config.yaml
norm: "layernorm"
norm_eps: 1e-05
qk_norm: false
init_std_qkv: 0.0204
init_std_o: 0.00372
optimizer: "adamw"
grad_clip: 0.5
schedule: "wsd"
MLP neurons of a small language model. Each row is named by its layer, matrix (up: input weights) and neuron, and shows model dimensions 0-127. Each number is 50 + 12 x the weight over its row's rms, rounded and kept within 0 to 99.
After each neuron's rows, "fires on" lists the tokens most often at its 100 highest values on Wikipedia text that the model never trained on.

L9.up416:81 70 47 59 51 60 50 57 51 55 52 64 40 70 37 44 29 69 43 47 55 52 38 50 43 34 64 60 42 19 50 69 61 36 48 65 41 34 56 43 59 75 58 48 31 49 30 61 43 56 30 67 44 52 46 46 47 38 47 60 44 82 62 41 42 68 47 52 54 62 49 53 50 25 44 58 61 40 49 49 60 52 55 58 60 43 43 60 40 34 53 60 46 35 58 46 46 47 46 54 34 60 46 61 63 64 51 31 57 61 71 62 43 64 30 48 55 52 52 45 40 56 54 30 46 54 43 41
fires on: "\n\n", "to ", "the ", "ight "

L2.up347:43 56 52 51 49 37 65 50 59 43 41 48 55 61 55 52 30 59 45 58 61 17 48 47 44 47 60 35 45 21 39 55 74 59 56 33 56 45 57 62 41 51 66 28 50 49 48 42 50 49 35 79 40 38 43 69 53 51 31 48 49 59 63 57 55 54 56 59 15 63 46 51 58 31 45 33 34 38 49 44 15 63 62 62 64 44 19 45 72 36 58 63 61 62 70 64 49 52 43 60 52 51 37 42 39 79 35 49 55 36 52 52 63 25 37 43 52 67 53 67 54 56 65 43 47 49 51 67
fires on: ". ", ") ", " ", "–", "), "

L6.up7:66 52 38 65 61 35 55 60 44 43 67 71 49 47 47 62 39 34 30 43 29 59 59 48 35 48 31 50 71 42 31 25 43 51 36 42 40 32 63 55 41 55 41 79 68 44 63 46 39 67 58 54 56 43 42 50 46 76 55 50 53 51 48 65 53 53 55 60 61 52 76 68 33 63 37 48 43 50 35 69 58 38 50 48 50 53 73 48 24 70 61 39 42 54 53 55 57 48 41 12 39 68 51 50 43 45 45 63 58 44 44 40 44 49 51 52 41 51 68 45 43 63 40 45 52 52 61 52
fires on: "ure", "tic", "pp", "ce", ".", "p "

L10.up252:54 45 01 57 61 47 63 41 41 47 38 19 58 55 35 57 22 62 45 74 60 50 57 50 41 51 46 40 43 51 46 49 60 49 43 43 50 53 45 45 36 37 62 57 34 55 29 37 44 35 52 74 47 66 51 77 54 56 55 47 39 66 46 50 61 67 42 52 45 25 48 70 52 40 55 49 69 60 47 57 46 47 51 63 64 55 46 52 47 48 77 64 69 73 51 62 41 64 40 46 34 75 56 36 40 60 53 50 40 34 61 61 46 31 43 54 46 47 49 32 48 52 68 45 40 57 51 63
fires on: "U", "for ", "as ", "E", ", ", "- "

L6.up526:61 62 49 39 45 39 43 34 40 45 44 52 42 48 57 34 51 31 61 50 51 36 70 67 49 56 45 57 45 33 53 54 65 28 54 43 68 61 54 53 43 45 53 38 55 69 35 45 52 48 62 56 55 44 60 44 25 56 59 46 25 74 64 64 64 62 52 62 48 21 74 72 48 65 45 43 52 38 54 46 30 47 49 60 55 53 46 46 74 39 50 50 39 53 46 58 47 62 22 32 47 33 51 45 52 52 50 45 46 39 48 58 59 47 24 45 67 32 71 49 27 57 53 43 38 38 14 71
fires on: "In ", "At ", "|", "a ", "f", "ing "

L8.up441:60 42 49 50 64 61 58 48 56 35 54 44 51 61 53 71 39 32 53 51 42 58 62 38 53 57 29 70 66 41 39 39 55 51 54 61 49 42 50 60 61 48 60 73 54 40 54 54 46 58 60 62 47 42 57 65 54 37 40 62 60 55 43 27 37 51 64 55 63 24 27 48 41 40 63 51 39 46 59 33 40 33 34 56 42 44 40 43 31 40 69 80 57 62 50 35 63 31 61 51 28 36 63 49 48 52 49 52 21 62 37 49 54 20 81 58 66 27 44 54 41 59 41 38 31 29 45 62
fires on: "t", "m", "ch", " ", "ous", "p"

L2.up179:64 52 53 56 46 49 64 50 59 57 43 28 39 36 40 56 48 80 44 24 70 55 51 44 44 36 62 56 36 55 70 42 60 46 36 31 24 49 67 58 58 30 42 52 12 52 39 38 27 57 54 52 77 33 32 59 49 58 46 42 58 48 53 65 31 37 55 56 35 52 43 43 53 52 36 64 69 27 51 47 31 43 50 50 58 51 44 56 31 53 42 46 36 32 67 48 64 49 42 41 46 77 39 52 44 48 47 51 69 35 47 61 38 49 55 33 68 50 57 44 45 68 63 44 41 65 43 55
fires on: "le", "Te", "stre", "are"

L9.up369:46 60 39 77 50 63 56 33 56 62 56 42 55 57 41 63 46 62 41 62 45 42 44 65 48 72 38 43 60 31 50 64 62 37 62 49 52 51 66 50 45 63 62 27 40 37 30 51 48 69 44 57 29 62 64 65 65 36 55 50 53 63 45 57 62 44 35 75 59 69 61 52 60 38 45 52 45 52 59 29 48 59 41 54 48 37 33 43 72 56 48 78 55 63 42 51 54 57 45 48 43 44 23 46 53 54 53 28 31 55 65 43 42 66 37 32 50 54 64 60 44 64 38 28 64 50 34 47
fires on: "and ", "that ", "with ", ", "

L4.up334:62 62 49 55 77 42 50 57 50 53 50 57 62 49 65 51 50 49 48 49 68 43 32 34 22 47 29 24 53 54 46 55 65 52 48 38 45 32 45 63 58 53 69 39 34 54 56 60 45 59 65 76 52 41 47 50 46 44 67 53 58 45 43 59 43 51 54 44 48 52 56 30 61 56 26 50 35 60 25 38 14 61 41 63 62 62 53 23 54 46 75 41 51 30 72 60 73 26 42 47 39 71 42 42 48 68 44 46 57 33 44 48 62 51 59 41 55 61 68 63 41 65 63 59 40 39 55 34
fires on: ") ", ")", "), ", "\n\n", ";"

L2.up492:38 41 55 64 27 56 58 46 55 43 19 58 58 70 59 29 55 64 27 75 27 42 34 42 44 61 40 62 29 40 45 57 57 46 36 48 48 58 47 54 43 47 47 19 36 59 56 53 41 41 45 60 61 54 47 51 25 67 54 48 57 57 54 25 36 51 63 68 54 70 40 56 57 25 44 59 45 58 37 54 29 56 61 33 69 66 28 32 67 40 53 61 40 49 36 45 55 52 47 56 44 47 35 46 59 59 45 45 62 61 57 54 44 59 59 66 42 71 48 42 43 52 51 49 72 34 42 60
fires on: "New ", "Ge", "From ", "Atl", "from "

L2.up676:67 38 30 66 25 58 63 50 48 47 49 72 61 48 60 32 19 52 35 44 50 53 48 10 46 43 28 57 60 29 57 27 37 55 28 35 44 60 55 57 35 45 34 50 49 69 57 41 25 49 59 42 66 29 34 38 38 64 42 59 60 50 64 42 46 77 43 40 32 55 62 55 72 63 27 68 57 74 56 52 52 52 68 64 42 48 67 45 34 21 68 44 32 44 43 41 47 50 29 30 55 51 54 44 63 62 52 38 52 42 39 65 36 55 58 60 68 26 65 41 50 33 38 49 44 50 48 53
fires on: "elec", "Elec", "cross", "Inc", "port", "company"

L2.up822:48 59 23 53 46 50 37 47 57 50 39 54 48 49 31 66 60 43 32 33 60 56 58 43 41 41 39 44 33 54 31 36 62 54 39 54 51 42 46 53 53 56 46 56 44 47 34 44 48 52 59 53 30 46 37 60 43 71 60 50 25 15 47 59 35 50 55 59 80 39 50 67 54 53 55 60 39 46 35 54 52 29 43 49 49 70 57 68 51 50 39 60 42 52 63 56 53 37 33 32 20 33 51 44 40 54 66 38 61 40 75 35 70 15 66 33 57 44 56 31 54 57 61 56 44 52 43 47
fires on: "born ", "ian ", "i ", "us ", "a "

L8.up233:68 51 35 48 46 37 68 55 32 69 64 24 53 74 51 37 53 59 44 31 46 60 67 40 50 48 61 61 26 47 32 39 56 33 36 61 65 54 27 52 53 65 44 50 42 35 54 43 66 50 37 51 65 54 27 36 47 42 64 47 40 59 57 43 57 71 59 51 67 39 58 51 47 26 64 42 48 46 45 42 54 58 54 34 49 54 43 51 68 54 43 34 55 71 34 55 79 61 53 45 48 48 44 53 36 64 47 62 49 34 63 37 43 27 48 62 50 33 58 45 54 71 57 46 44 38 28 65
fires on: "in ", "on ", "at ", "and "

L2.up161:85 46 21 49 46 37 49 60 65 53 69 48 56 60 70 42 36 70 64 55 54 61 44 45 44 24 46 36 34 42 35 46 50 50 40 38 46 28 53 57 54 28 68 37 58 31 53 62 54 50 56 66 48 47 44 70 51 65 41 52 33 55 54 48 54 57 34 34 47 57 49 55 48 56 37 86 60 74 51 83 53 42 58 51 60 36 43 46 38 35 37 44 41 54 56 50 63 51 64 38 57 49 74 48 61 55 54 25 40 54 43 47 45 53 56 35 58 32 54 51 47 74 57 53 59 57 29 62
fires on: "l ", "car", "I ", "po", "Gall", "d "

L6.up24:72 51 34 83 65 70 49 48 39 44 35 46 43 51 57 36 28 54 40 72 53 37 61 45 57 50 56 59 34 55 49 35 56 31 42 40 53 52 82 55 57 37 43 47 46 46 19 51 58 55 49 51 63 34 41 44 62 64 45 33 42 53 53 35 54 62 62 61 31 24 42 59 41 56 32 34 31 37 46 55 49 54 32 43 38 53 47 65 42 47 50 54 40 71 62 67 56 57 38 37 45 51 35 38 17 60 79 29 37 62 67 52 27 62 34 36 38 36 53 25 53 47 65 37 53 55 51 40
fires on: "-", "–", "of ", "| ", "the ", "/ "

L11.up497:44 35 35 57 57 47 62 51 64 47 64 55 64 42 55 57 58 62 42 49 67 42 49 32 39 37 37 40 56 59 45 50 50 36 48 68 56 39 34 60 51 54 46 58 46 47 47 59 28 71 37 65 39 57 47 43 24 34 31 46 52 59 31 60 36 84 42 71 44 42 47 40 58 47 58 45 59 39 50 69 32 46 41 55 22 51 57 43 56 59 72 41 46 58 43 61 48 59 32 55 62 55 46 46 46 55 45 64 59 44 35 44 48 35 49 44 55 70 67 57 57 38 48 41 44 60 59 41
fires on: "ep", "bo", "op", "ip", "up", "jec"

L4.up613:59 57 41 73 49 51 33 44 69 38 58 57 38 63 50 53 42 67 66 51 49 29 49 48 57 32 58 47 47 52 29 47 61 44 46 64 33 30 44 54 47 63 78 34 56 74 15 55 46 54 50 52 58 50 61 69 56 47 43 45 39 32 30 45 49 36 32 50 61 50 43 51 48 34 45 26 33 24 36 50 42 59 58 59 32 67 48 69 37 45 74 62 40 48 57 62 52 39 67 44 42 33 52 56 49 49 59 33 39 50 28 57 35 36 56 61 19 64 68 51 28 45 45 30 41 51 29 38
fires on: "bl", "Bl", "Sal", "sh", "sal", "Sh"

L8.up41:52 50 51 65 55 43 65 57 62 89 70 67 46 61 57 47 45 39 59 42 46 45 42 29 30 52 35 76 25 44 46 37 36 42 47 58 68 49 75 57 36 62 41 49 48 33 34 44 50 56 27 57 43 69 44 42 61 47 31 18 47 52 36 47 40 49 42 54 48 59 61 34 54 44 52 50 49 47 41 43 57 60 41 44 51 33 52 28 31 71 71 28 49 61 74 65 59 56 48 20 43 57 49 58 58 48 49 70 34 65 51 64 44 46 57 38 41 29 65 57 59 62 58 60 32 46 61 34
fires on: "t", "-", "t ", "at", "om"

L8.up883:62 65 51 77 63 57 61 18 48 49 58 62 56 43 50 45 28 42 54 57 43 31 55 54 62 62 50 40 53 31 52 38 53 31 33 44 65 69 56 44 26 51 68 70 55 43 53 61 32 45 46 62 46 58 66 54 45 49 62 52 45 57 50 44 55 48 60 52 49 51 44 47 59 31 36 55 71 48 47 62 53 82 37 64 74 54 50 51 32 67 55 76 64 59 68 63 49 33 55 57 36 46 48 40 64 61 21 49 51 50 71 60 38 52 42 35 28 56 67 60 51 53 49 48 57 68 42 56
fires on: ", ", "the ", "first ", "then "

L2.up454:60 33 56 38 67 44 57 45 59 48 49 88 44 57 60 51 44 46 49 49 48 59 59 48 41 48 39 42 31 56 48 40 46 64 37 58 40 67 59 56 42 46 55 58 51 36 51 41 39 57 15 64 69 39 64 45 66 48 75 50 55 60 37 46 46 46 56 31 44 44 50 45 77 73 47 52 59 51 36 51 49 71 51 60 58 41 46 18 30 70 58 50 29 75 66 51 77 50 53 42 49 52 65 33 51 55 48 55 47 60 37 35 57 40 85 40 44 57 54 54 39 62 68 48 34 47 55 43
fires on: "ess", "it", "it ", "- "

L11.up656:42 39 43 75 41 64 32 59 55 50 42 49 50 45 67 31 40 67 60 43 53 49 53 34 53 56 47 59 36 42 57 38 49 55 30 52 77 38 43 50 50 48 52 54 51 51 44 71 35 53 22 52 54 58 40 72 44 65 48 34 18 45 45 46 54 61 46 60 58 41 39 54 60 57 63 28 41 55 35 58 36 41 58 29 45 42 63 49 51 49 38 55 51 63 41 58 64 46 56 34 37 42 57 46 45 48 49 50 53 31 69 51 43 48 44 44 27 61 83 55 39 55 73 37 45 60 52 62
fires on: "| ", "; ", "/ ", "of ", ": "

L2.up619:47 25 49 50 67 53 61 47 55 33 42 62 58 47 65 51 43 38 54 71 50 47 40 33 53 49 53 47 49 55 48 45 53 50 49 70 43 58 33 57 41 73 48 61 52 27 50 67 48 49 47 65 41 45 56 52 54 70 65 41 54 46 23 26 28 61 39 41 61 57 68 30 62 54 45 38 37 52 46 50 41 53 44 68 56 51 40 58 77 57 55 45 40 64 60 59 73 37 38 46 33 45 51 34 48 53 49 49 34 48 43 31 62 54 50 30 35 40 42 55 74 48 62 19 31 61 60 49
fires on: "ann", "ess", "orn", "ebr", "embl"

L4.up213:48 34 46 50 34 66 25 41 42 28 55 48 61 47 49 62 51 53 42 73 77 47 52 54 62 54 33 63 37 47 47 49 46 35 25 48 61 21 52 58 40 46 73 40 45 45 46 64 46 68 13 55 48 45 52 47 50 91 53 55 45 58 41 59 45 60 62 59 64 43 47 58 59 66 40 38 58 34 11 40 34 49 59 48 58 65 55 34 55 55 47 61 38 65 37 53 58 52 62 57 42 57 49 56 69 53 57 39 70 46 71 42 51 49 31 43 45 36 51 60 58 44 82 60 45 63 40 60
fires on: "born ", "0", "3", "7", "4", "6"

L2.up750:51 70 20 55 78 66 62 61 46 32 60 55 40 48 61 61 36 56 54 46 70 51 63 23 24 56 33 40 50 56 52 24 51 55 61 70 60 43 77 55 64 39 47 47 55 33 36 44 52 68 58 62 34 46 61 58 46 61 56 45 29 60 25 35 40 70 30 44 49 24 52 52 42 63 43 51 41 56 42 63 55 60 53 51 47 46 42 48 57 49 48 55 28 77 60 42 68 60 42 28 59 57 42 52 40 52 54 59 34 45 45 49 66 32 77 29 44 66 62 52 57 63 70 50 38 49 45 49
fires on: "op", "\n\n", "us ", "ep", "ic ", "od"

L6.up225:66 50 61 62 79 38 64 37 41 51 51 40 80 58 35 45 61 56 24 56 29 53 69 43 33 43 63 33 33 57 31 48 48 35 38 50 65 39 47 53 52 63 62 50 50 62 43 48 32 60 42 53 53 66 54 59 53 40 82 55 43 43 31 39 46 52 39 34 49 61 38 51 33 28 40 46 36 32 37 57 43 25 56 47 66 75 57 25 68 65 49 53 57 47 62 64 62 59 55 30 40 61 30 32 46 64 41 72 38 70 67 42 63 58 58 52 53 68 67 51 47 69 52 51 49 31 39 38
fires on: "er ", "ist", "'", "er", "ist ", "or "

L2.up652:57 36 62 36 64 45 70 44 59 55 59 35 38 70 69 26 39 66 61 57 51 29 62 33 44 54 63 44 57 56 53 51 36 69 50 38 44 43 36 52 53 47 46 67 45 24 30 67 66 66 54 53 34 37 47 60 49 54 37 43 46 28 18 40 60 66 58 60 56 51 47 48 48 50 46 52 63 64 47 52 29 32 59 44 66 47 42 54 50 37 51 41 36 55 54 67 61 48 53 45 43 45 63 48 54 57 54 47 50 46 71 33 55 38 55 50 52 58 48 56 25 42 48 47 28 53 39 62
fires on: "ot ", "km ", "Road ", "ov ", "wor", "tr"

L4.up529:54 41 44 67 49 60 72 54 56 39 55 36 56 56 55 64 53 52 45 43 36 55 45 53 51 46 64 66 42 44 40 50 45 27 63 46 43 54 47 51 49 69 39 29 50 54 51 47 54 36 40 47 53 59 40 47 30 29 47 24 52 46 26 57 40 53 53 61 48 50 64 58 45 30 59 64 24 48 39 53 57 61 28 31 35 62 58 65 62 58 70 19 52 68 36 39 83 80 52 45 39 28 32 33 58 57 60 51 53 71 38 46 24 61 47 61 44 41 61 53 24 56 55 42 42 56 52 56
fires on: "and ", "|", "for ", "in ", "| ", "A "

L8.up106:75 36 37 37 55 44 60 55 48 40 56 60 58 69 33 37 37 70 41 42 55 41 47 36 39 37 49 36 60 40 30 29 52 35 56 65 32 49 41 57 63 54 58 48 79 42 50 48 59 57 52 51 75 57 29 54 45 40 48 75 51 50 40 37 43 47 43 58 54 31 46 48 51 45 24 59 49 37 66 51 54 37 45 28 59 35 84 59 55 59 58 88 48 57 57 50 65 66 68 49 43 47 52 35 53 52 56 61 63 51 42 55 52 39 71 25 41 51 38 56 43 61 68 54 45 45 30 58
fires on: "ic", "'", "ep", "p", "tr", "mar"

L12.up273:48 70 31 51 60 63 33 48 64 50 46 38 76 51 64 57 51 53 37 63 39 39 43 54 45 36 39 57 47 44 39 53 60 48 35 43 45 43 31 62 39 39 38 52 44 62 28 54 61 33 50 64 41 65 52 79 49 82 76 56 45 60 57 42 33 53 30 49 48 45 66 62 49 45 23 84 57 34 47 50 50 57 33 48 63 53 34 52 49 48 34 70 32 67 60 46 45 29 59 48 34 30 46 38 39 43 47 56 57 56 49 49 49 47 36 49 50 57 38 51 56 75 60 12 58 74 58 68
fires on: "E", "pro", "re", "tw"

L12.up862:78 57 36 51 56 31 54 51 43 64 43 45 74 64 21 34 50 55 52 36 53 49 63 31 57 60 30 66 47 38 25 17 44 27 38 74 45 41 67 61 37 50 42 65 53 33 47 56 45 54 41 52 34 50 46 46 51 51 52 58 54 60 49 60 56 52 56 44 72 49 74 62 42 43 45 62 12 42 30 39 39 55 42 32 51 53 55 52 57 65 53 47 54 52 43 20 62 40 47 41 49 57 42 51 61 56 47 51 52 61 37 35 50 54 46 50 56 42 34 82 35 63 49 46 45 64 37 57
fires on: ".", "'", "n", "l"

L9.up217:57 48 29 64 44 71 53 46 74 52 48 38 60 47 50 37 30 60 46 55 51 58 45 43 46 51 36 74 33 42 40 43 53 39 45 41 74 37 76 54 21 40 62 49 41 45 45 62 41 48 28 52 76 28 58 52 49 58 29 22 31 71 65 63 53 58 74 51 33 39 42 47 74 56 51 37 44 37 57 56 45 57 76 35 41 47 61 42 53 46 41 54 35 68 43 62 60 49 44 45 45 60 34 55 44 62 53 41 41 37 70 47 48 44 53 48 42 55 70 51 52 41 53 45 39 73 57 64
fires on: "| ", "$", "of ", "1", "2", ","

L11.up306:36 52 22 34 56 51 57 21 56 54 56 50 55 41 38 60 65 54 64 66 64 50 41 43 22 52 46 45 45 46 38 51 63 51 23 38 53 34 36 59 29 28 49 30 44 49 31 49 59 30 49 67 51 49 55 54 47 48 51 46 48 63 56 61 25 39 28 59 40 32 42 57 34 43 36 63 58 43 28 46 39 35 45 73 53 63 45 48 40 64 52 46 42 62 43 37 53 74 64 33 67 56 45 40 50 50 50 45 66 39 50 60 25 31 41 42 40 60 44 37 46 56 52 20 48 83 43 69
fires on: "E", "U"

L9.up442:67 46 47 54 64 61 45 51 45 61 24 47 47 63 63 33 50 30 57 49 72 35 43 49 62 51 48 62 35 53 50 32 38 43 58 61 52 54 63 64 65 50 48 40 50 62 40 52 36 67 54 58 17 68 58 64 41 40 71 48 35 63 46 57 27 71 65 65 54 39 36 34 47 40 41 43 41 41 58 57 34 44 36 53 72 43 53 53 33 44 53 70 51 20 51 63 47 40 40 45 36 49 51 62 47 52 51 55 64 57 54 68 49 38 56 54 49 63 55 35 51 44 58 49 64 51 54 32
fires on: "er", "k", "b", "tor", "d", "t"

L6.up699:52 50 38 55 43 68 61 49 60 47 61 49 28 45 35 38 37 55 41 69 73 44 58 30 49 23 39 42 35 48 42 63 52 57 53 51 61 55 62 56 50 51 64 48 31 70 48 43 41 64 62 47 51 58 44 62 34 73 68 49 56 52 36 36 32 44 40 34 43 44 45 56 42 35 17 47 43 42 39 51 48 30 51 66 58 72 48 48 53 57 57 44 52 54 58 52 59 80 71 56 47 64 30 37 49 50 48 43 45 51 77 42 62 43 51 45 58 72 49 49 49 69 64 50 57 65 53 47
fires on: "er", "er ", "inter", "Japanese ", "American ", "French "

L4.up722:61 25 36 63 54 55 50 57 36 35 61 48 49 51 40 52 39 33 34 49 56 47 66 51 48 63 34 49 59 36 39 47 47 59 47 63 70 30 39 53 37 37 76 35 48 40 27 70 62 60 45 43 57 52 49 52 44 70 65 57 39 57 41 63 44 42 64 42 82 39 78 56 53 54 38 44 61 77 31 50 35 69 61 53 57 42 41 47 63 35 56 54 47 67 26 44 44 62 51 38 34 45 58 51 72 48 45 35 58 40 57 51 49 48 61 38 31 22 74 49 57 44 68 35 43 62 51 48
fires on: "; ", "most ", "7", "10", "6", "12"

L2.up874:55 65 57 41 55 48 52 27 74 67 52 53 37 42 36 48 57 54 37 55 64 46 33 48 49 28 54 45 47 32 37 57 47 47 53 61 54 36 52 54 51 55 61 32 40 75 37 49 39 46 29 66 33 32 57 30 52 40 55 12 27 58 53 56 51 65 48 51 47 47 60 58 57 55 47 35 65 40 41 36 55 52 38 91 69 69 53 66 74 58 60 68 54 26 55 66 59 49 26 42 41 62 35 44 46 56 48 50 52 46 43 50 52 38 40 48 42 69 49 50 52 46 65 36 43 54 34 35
fires on: "which ", "pre", "tain", "off", "f"

L8.up399:57 31 40 56 70 62 64 56 65 74 38 56 74 47 35 52 60 50 43 36 57 52 50 41 35 28 51 67 54 66 31 52 38 56 47 67 40 52 61 57 59 69 40 54 22 46 45 24 55 52 60 48 35 55 48 33 69 55 33 52 43 45 22 69 38 48 63 55 32 63 37 43 53 25 56 75 66 54 50 69 38 48 36 32 47 44 51 45 48 54 84 39 50 66 61 27 36 76 50 41 43 28 60 56 45 47 46 47 43 44 56 49 44 64 49 58 32 53 70 47 56 64 52 40 62 39 34 31
fires on: ", ", "ag", "-", "(", "et", "t"

L10.up793:64 45 21 48 37 36 44 34 49 53 42 35 48 59 24 38 47 74 46 47 33 41 71 33 66 40 52 34 38 46 55 43 61 29 22 57 50 50 54 60 26 43 41 65 52 46 47 49 49 37 52 44 50 62 30 48 60 59 31 53 58 73 19 56 45 80 60 42 61 54 44 45 33 52 49 60 44 61 33 52 42 46 60 41 67 67 47 24 53 49 61 57 69 55 37 46 49 57 43 59 32 46 42 30 48 49 47 68 56 57 51 44 37 49 73 60 53 60 58 75 52 50 53 69 44 44 40 72
fires on: "en", "t", "or", ".", "n", "on"

L12.up877:42 82 28 50 31 49 41 37 49 49 57 39 48 67 44 45 52 41 60 68 49 26 27 47 49 71 42 55 25 50 51 39 57 41 32 61 47 59 54 67 37 36 72 51 36 50 47 36 46 34 44 53 49 69 42 50 55 56 47 62 58 57 47 52 45 37 66 32 34 62 35 51 39 40 28 60 38 53 33 70 40 68 36 32 61 50 57 58 50 52 60 57 41 44 64 45 47 58 44 43 32 48 35 35 53 46 47 26 60 46 56 33 58 29 41 42 41 64 54 32 43 55 42 52 38 62 28 70
fires on: "A", "l", "E", "City", "g"

L9.up327:42 46 46 55 41 51 33 33 59 69 27 45 73 80 55 49 26 59 42 40 58 64 41 60 43 55 53 67 56 31 49 54 62 51 41 54 36 55 50 53 64 50 57 63 49 38 44 51 39 56 50 59 52 62 32 50 43 51 49 50 52 52 34 48 65 56 38 87 46 14 59 43 62 56 49 69 20 31 52 43 26 62 51 47 39 51 53 52 57 56 61 55 22 59 34 62 46 63 26 39 33 57 56 53 50 76 55 48 50 68 46 41 36 40 64 50 52 61 35 57 37 44 57 48 34 50 54 55
fires on: "==", "'", ", ", "for "

L6.up359:56 51 04 55 47 70 51 53 27 42 55 54 42 35 43 64 48 60 26 59 64 63 37 53 48 62 36 64 29 59 43 53 47 31 58 64 35 64 44 51 69 69 60 53 41 38 39 33 36 55 37 49 50 66 56 63 49 26 47 44 50 38 36 58 35 59 33 54 41 52 40 48 54 44 59 60 41 48 39 39 27 53 44 52 44 68 44 50 60 29 44 58 60 40 33 34 73 75 39 51 60 58 53 30 62 63 54 27 47 48 57 54 42 52 59 47 62 37 56 66 44 62 72 47 46 22 54 66
fires on: "the ", "-", "ese ", "s "

L2.up485:41 35 40 54 63 49 51 47 31 41 75 65 48 40 53 62 61 51 51 45 55 60 45 48 47 57 41 50 42 65 45 52 50 46 53 41 53 56 54 58 27 46 41 53 62 45 41 59 47 62 55 59 39 38 60 39 43 54 59 60 53 47 35 45 28 69 32 67 44 41 45 69 36 55 44 53 41 48 49 55 52 56 49 40 38 42 76 60 53 59 54 40 63 58 53 35 51 47 49 43 61 59 29 57 57 56 52 60 56 40 55 35 50 53 63 44 47 60 67 38 39 27 73 28 70 42 46 45
fires on: "med", "ed", "up", "ep", "bas", "op"

L12.up101:53 30 38 39 58 42 44 53 58 46 52 50 54 35 33 80 49 56 63 42 41 41 37 48 39 49 45 34 20 45 49 53 38 40 21 65 68 59 56 65 61 59 36 58 41 58 45 51 42 67 39 61 28 46 53 47 62 71 66 49 42 70 49 53 62 58 64 40 47 49 63 57 59 60 48 40 54 61 30 59 44 43 57 55 59 69 45 46 56 36 45 66 54 54 53 55 73 69 54 57 46 48 84 59 79 48 35 20 68 46 43 49 42 44 53 57 32 58 47 50 53 50 72 56 62 59 60 46
fires on: "ol", "or", "in", "er", "oper", "3"

L9.up788:55 40 41 56 61 63 53 39 56 57 69 47 34 53 57 37 40 64 54 56 51 37 52 70 59 58 41 41 61 11 42 29 64 45 36 47 61 38 58 37 49 54 69 59 44 69 42 63 41 63 61 65 59 70 42 74 44 45 53 65 46 65 51 46 36 59 65 51 51 40 55 61 52 27 67 70 66 58 37 48 49 67 56 53 79 48 46 55 46 70 62 70 53 58 49 51 41 37 55 59 34 57 41 53 76 45 22 49 68 45 60 50 53 38 44 48 48 47 47 61 47 60 45 43 58 43 50 51
fires on: ". ", "| ", "\n\n", "the ", "R", ", "

L12.up38:74 40 61 64 72 50 45 42 48 44 40 42 51 42 57 44 31 52 44 59 50 59 41 32 66 35 52 50 44 50 53 51 64 40 44 70 41 31 56 55 54 47 52 50 59 75 42 64 54 40 34 44 64 65 41 41 37 51 42 45 43 61 63 42 43 61 59 51 46 59 57 72 63 68 53 30 50 77 24 34 22 54 51 43 48 46 63 47 52 58 37 32 41 36 21 71 55 66 56 51 53 70 34 25 71 60 62 51 48 55 53 47 35 48 45 66 23 49 52 64 47 65 90 51 36 26 33 25
fires on: "201", "199", "itch", "er", "202", "200"

L11.up605:62 59 45 52 33 81 41 57 29 38 38 40 55 58 49 46 32 47 43 40 47 50 74 48 57 54 42 69 50 59 51 57 41 43 57 47 51 59 58 62 27 34 46 59 60 52 60 32 76 48 39 44 15 51 49 46 58 51 53 24 61 82 38 44 56 49 60 79 54 28 53 61 40 56 42 34 42 48 61 51 55 48 38 40 48 61 38 43 71 76 40 63 53 55 51 40 57 48 37 58 29 44 34 53 40 58 64 61 62 32 52 48 32 41 38 60 49 42 64 54 33 68 43 59 36 58 42 63
fires on: "| ", ".", "ab", "all ", "h", "al"

L10.up108:47 41 40 47 48 68 49 40 65 67 60 50 59 57 16 60 50 29 61 60 50 46 53 45 51 45 67 32 45 36 52 71 52 45 65 28 62 57 77 52 49 61 64 46 49 65 36 55 47 47 51 55 38 30 41 44 28 28 45 46 54 67 56 71 45 59 57 63 19 45 47 40 62 49 37 53 58 24 49 49 49 45 39 61 40 48 43 54 58 63 39 92 63 34 25 67 48 65 44 29 64 56 51 56 59 53 52 51 56 50 65 39 49 41 46 44 49 43 56 68 62 55 39 10 43 72 37 44
fires on: "and ", "with ", ". ", "for "